{
  "d_mlp": 768,
  "norm": "layernorm",
  "positions": "rope",
  "attn_scale": 0.125,
  "init_std_qkv": 0.0361,
  "beta1": 0.9,
  "decay_fraction": 0.702,
  "decay_shape": "sqrt",
  "seq_len": 1024,
  "doc_mask": true
}
MLP neurons of a small language model. Each row is named by its layer, matrix (up: input weights; down: output weights) and neuron, and shows model dimensions 16-111. Each number is 128 + 32 x the weight over its row's rms, rounded and kept within 0 to 255. Numbers have three digits each.
After each neuron's rows, "fires on" lists the tokens most often at its 100 highest values on Wikipedia text that the model never trained on.

L2.up569:120151168135113207101135147097092192088028116164160139136144042129125066149068060111206100155099137131134098103129076096137121103123117140147148172144152139124128170118104158134129153176110117101134154132122149125187112086131084081164154117123144149153122140140122151202147170066125155165
L2.down569:114108126126154084131171102117147073176163135137104082117126118152158171105194117132144202125108135155142114158122147196133103167158155106160113034120142123130105093117117113176111103133172141140117113129179142095110163132131203172068111135124154139134114134123188121073112097162146069103
fires on: "ree", "hip", " based", "old"

L2.up55:165170159148158115130148160136165190096153156122168175183187154181178171161169166161163183140159117160152152125192144141121161154144181147165137175142130158129183130162150154154163145181177122139130179178166134123182136120146173164147138126152124113127129178141168156155154145132143176158
L2.down55:095101167203119170163151140113102178105153120152140124181129096112173149108108137119146169114094160081141140159116110101205093124180161082115135123155165125155112164070081109158125140144161151141166108171100126169104180208165119157184087087108163167157129179181088135129125151141200100144
fires on: "vi", " score", " trade", "History", " Tar"

L2.up767:165120125205166154092103174071087147130090165114084156157138135101106106146147141110130161095130131132111086050108090114118124158121140179113065114127114151165134130133091176160133114150103119122091124098096161087080088124121108184103075140067129120129171107112078106124133125148085076125
L2.down767:104137119132140113143164095115110126131133053125157174129138140115113137156093132181180105111100034118130137131149168214137099137162123111099190134127088138102195131133137081117106103156125106141181127104121148191151163092156133107143160137124174139170083143111104130114107052109148116147
fires on: " November", " October", " December", " September", " Ca"

L7.up288:112097087113135091160169119098115154145176136173097139157101114136155151137124187128146155107097153083118134097091102109107112095111150117128164096040089152061188120117157082125147175171173110090076166076109122181074139135129129109131159167138103132091108109164091060094090071096093107110
L7.down288:105116071206163112127130128059090135168115127152134107106123183130126117152175107067105155154219125115097098110138062163064079130115082143178105115158180132169185153122119189104189105143138141075112120122145170084148143099123140129066143083132118173104129102116108122130112110079120102112
fires on: "t", " to", "'", "I", " I", "avi"

L3.up149:090089142110122172134133200100177160163094106083161133093093150099127134147102133151124177169119168129096158107165109115119124135142118172154141124067160139131068116170105106094133151071151141107108172127112152161105192067163142096135087183103114120125120125103158155086092115067056166162
L3.down149:148138121156110094111114092136109075123142087153098129153128069174125195089124123137100091132123126171177115109124158082165089078124160085158119082158111099070199167084158116149164148095129092170124142146137145124188133164089111178108178114157123123135086143169080132143105166146149071112
fires on: "born", " 9", " 2006", " northern", " 8", "20"

L3.up272:145102122079143155190079187124130123108120136091119084166152103143134078106145180085100197116145152151125132149098097069064127153091169111182106103127192101152113113064168148178107112145106142133146140150128116126103177141167126073144188134100151073107204138161060126093140137151091192192
L3.down272:144111034169086178167128076133188115107130140160155149160177111170122129153136135119118071155154108129190151079039081096136165105147135105073127129116199153086128139153150134071090116148100112162076148115091128153060126133127096160122119138086183142105175179181164108099116119098094110105
fires on: " that", "–", " post", " place"

L3.up283:145078149091089116160117111176133147121132107139147085169124118137082041141172096107093117125127138141137088131131122080134100098157130075125134112154139172098075151163104159093114157112088089048108145166166127085098151189098126171192109206102111139108118187125114118150070160092136115126
L3.down283:082114137163152135080165131098067090169173097147100147153101118112129113053095121129140143117120139119076122128084135084088136118108139126172076018149160139154163187122126144183109132167130094194143088149118130221155145140193125105137159048110109104161162108199147074108158101137132046113
fires on: " (", " important", ")", " and", "ive"

L3.up480:081155181124130147082125180151155103072129159099098141107112097129108097163148115182057098120130136127126160088164136147203134081141164153096164131156137166172126159074099141097085083106118120132129138145114130098130166145092109068075088100121147116199168161125146180151185122090135100145
L3.down480:163118080093141155099117129122140097115163063113120112127124127080164182063129147058105169133133165190023107115129133085092127112129129160198093032136136113132108143107177164151134125126096132082123159132174134158135117106089151155167159161117112111094130109125165130108106113112092141154
fires on: " of", "ated", " debut", "ed", "eration", "ue"

L2.up192:089133147109160099106082113073118193116103092136091141120089070112142109169131099129115079106171148183184101122108127137160127153117109140137101159102133161131180141105119157162132116160154100089111146118129115107152075096086126121174100138148114137101180091111102097232116172084133112160
L2.down192:069107128098131128144099157129122104158144136144155127128082113120161176104150131130150145102083115086105151105106110098143088170174185120141172060123125054183099089122145084116145116090067088182125116137158140132122185163149135126064115117088141086099096089175133175032105119127111076100
fires on: " per", " den", "ite", " another", "ner"

L2.up387:078171073148176118146124162106073160128060120116156099152133118145112180156166102161064168121101153108111106164114025139134091154144151203083109138134163192167089105127142097145114136154156137129077119122112110172121163150107124077087148177154094126103123192127109122143108127142193129139
L2.down387:160108186118091131113134107163160098126159121148100170115129148071136057087160125097112091111163079139143111066115209092139169082096109104193115120120141088075128163166124150150087164090112120116224097101186148074112129075126084167174154103116106111124115098143179149125157109128081122108
fires on: " college", " left", " general", "ing", "ctor", " School"

L2.up597:093153112127136086081155151110108161112129112160135158092101145111149145207111077093131117091120174100139135086090097117146099119097094189163095118152121099119128147126179085120077113106142134109047120197110150109086052115105130114118112148164143173095126098106172132173116083104134151183
L2.down597:180101123103147132161077130112141131177093127085113156140211080139157069129158173132123127200178135192177091159132160090086152122149151086137138028126129097148115091158126128119142110141125075182178113081195125126141123142137083160118132147108124093132112134159101144130087155106139180073
fires on: "ed", "o", " of", "ator", "r"

L2.up586:065138103173127127127126116091105165129120157104157113124131075092092122159149093097148106136089126163185114088122086068131156146164140161125111134068126086190111156130132104087092153122125154080068146079054115148167116140156189101171171148045080153100140077097125057118158103074115074144
L2.down586:129122134104145126108128155173135122169109125104122122111185086135129118084110172158162122138181173123116156186149164201075131111087085082101167003156124149106116114093077173184115141117112099126161123151172128114140112128102065174064100149192090134173119086175142182093123061166139146093
fires on: "ra", " and", "]", " though"

L3.up136:060084155147118209105107096188162158073160122094100064171108123143164122104136169156089144120113120138141117107111150115239105083079170145128156121121080177129137154143134126103109105079114109129152163134167149138180102163151101182174153124147079120058074104117136144136077155123064108153
L3.down136:173131099113126091141190177106092065104075145153130167126110130098078153114127118084165099162123101082137141120188139125113120108124086074115201106141123127114149138110092108155137185138160084080134120088143071102084140115134131106105170124096178189171149099160179115161126185137111124168
fires on: " is", "|", " her", " year", " years"

L7.up138:098147097117137134153092098098091164109118118159065158170135128192163155099086079170141173149143153104170118140099132096150179125071187127131133115105171125124142095134156112126181166123134091150105153093097160087102086149122087148113156131109121140098104097164104198089094123143174133149
L7.down138:172163176160077134131089124158153097100168147120193130089156108101116103133197150098103121128093140176066129043120165127112114131124073122132155112131078163141088103124123106081089092128102205111145127116143137170120158128140119152023121119143059118132119113095164104197117126109066138126
fires on: ".", " It", " it", "anti"

L2.up764:125113095116146164197120113154122187095106130148082118090114120121133133173180164133129141160120158153170075198107142120144128135132102157166042090156114107167165137119149095165114120136107092061142109118208124160181133159099111117158169117171064138165150136176118099100168112071138154115
L2.down764:145106176179099089101153115127121089122072114117193097121135081139147132122166125117113190138170087130111148089119118198110099112122099092099140121122141049159167142216158085130123130108204159135148166158105089101120124081127150113102124132145198095090165157165090050184152119098100138132
fires on: "'", " same", " one", "°", " association", "cap"

L2.up64:186137070147126137180137070165068135130131181150172156102183091107069142184056173120102117095080171198124075109170170120094176097136147117172121094118102115143155152150140181154135178156069129107140124175140114116139146126161088147180124116127162126122124108128106181090087138140090156154
L2.down64:155045159088105079144135141147103154146129141137157207151107147139175115120051161106140108133145075116201177142151129131090131140143153108109154091154162090134153109116138132161059140103125105116131119125138158136113134084149090131228062134167134136105125067226089118100119073132115111152
fires on: " two", " mi", " g", " or", " man", " land"

L3.up633:144051116152110139148099219109076163147176181171112138161135147126136107121126123124127148181186148158141126065134128156126142140113098157125130104083149121109194139084093087163180041139140134127097185087125131103103116177104143073096192133130122095112122118123078073130134160118163112137
L3.down633:126079177135158066118103185154101155101166122129130146109078139122184108145148094163121230076112178128086101115131084117120102151144121144143083134164186127180089116120112150154051150112105119126144154162133116132065115186150185109118105123138126085135097142066176124162115128124127188123
fires on: " to", " because", " what", " way", " that", " about"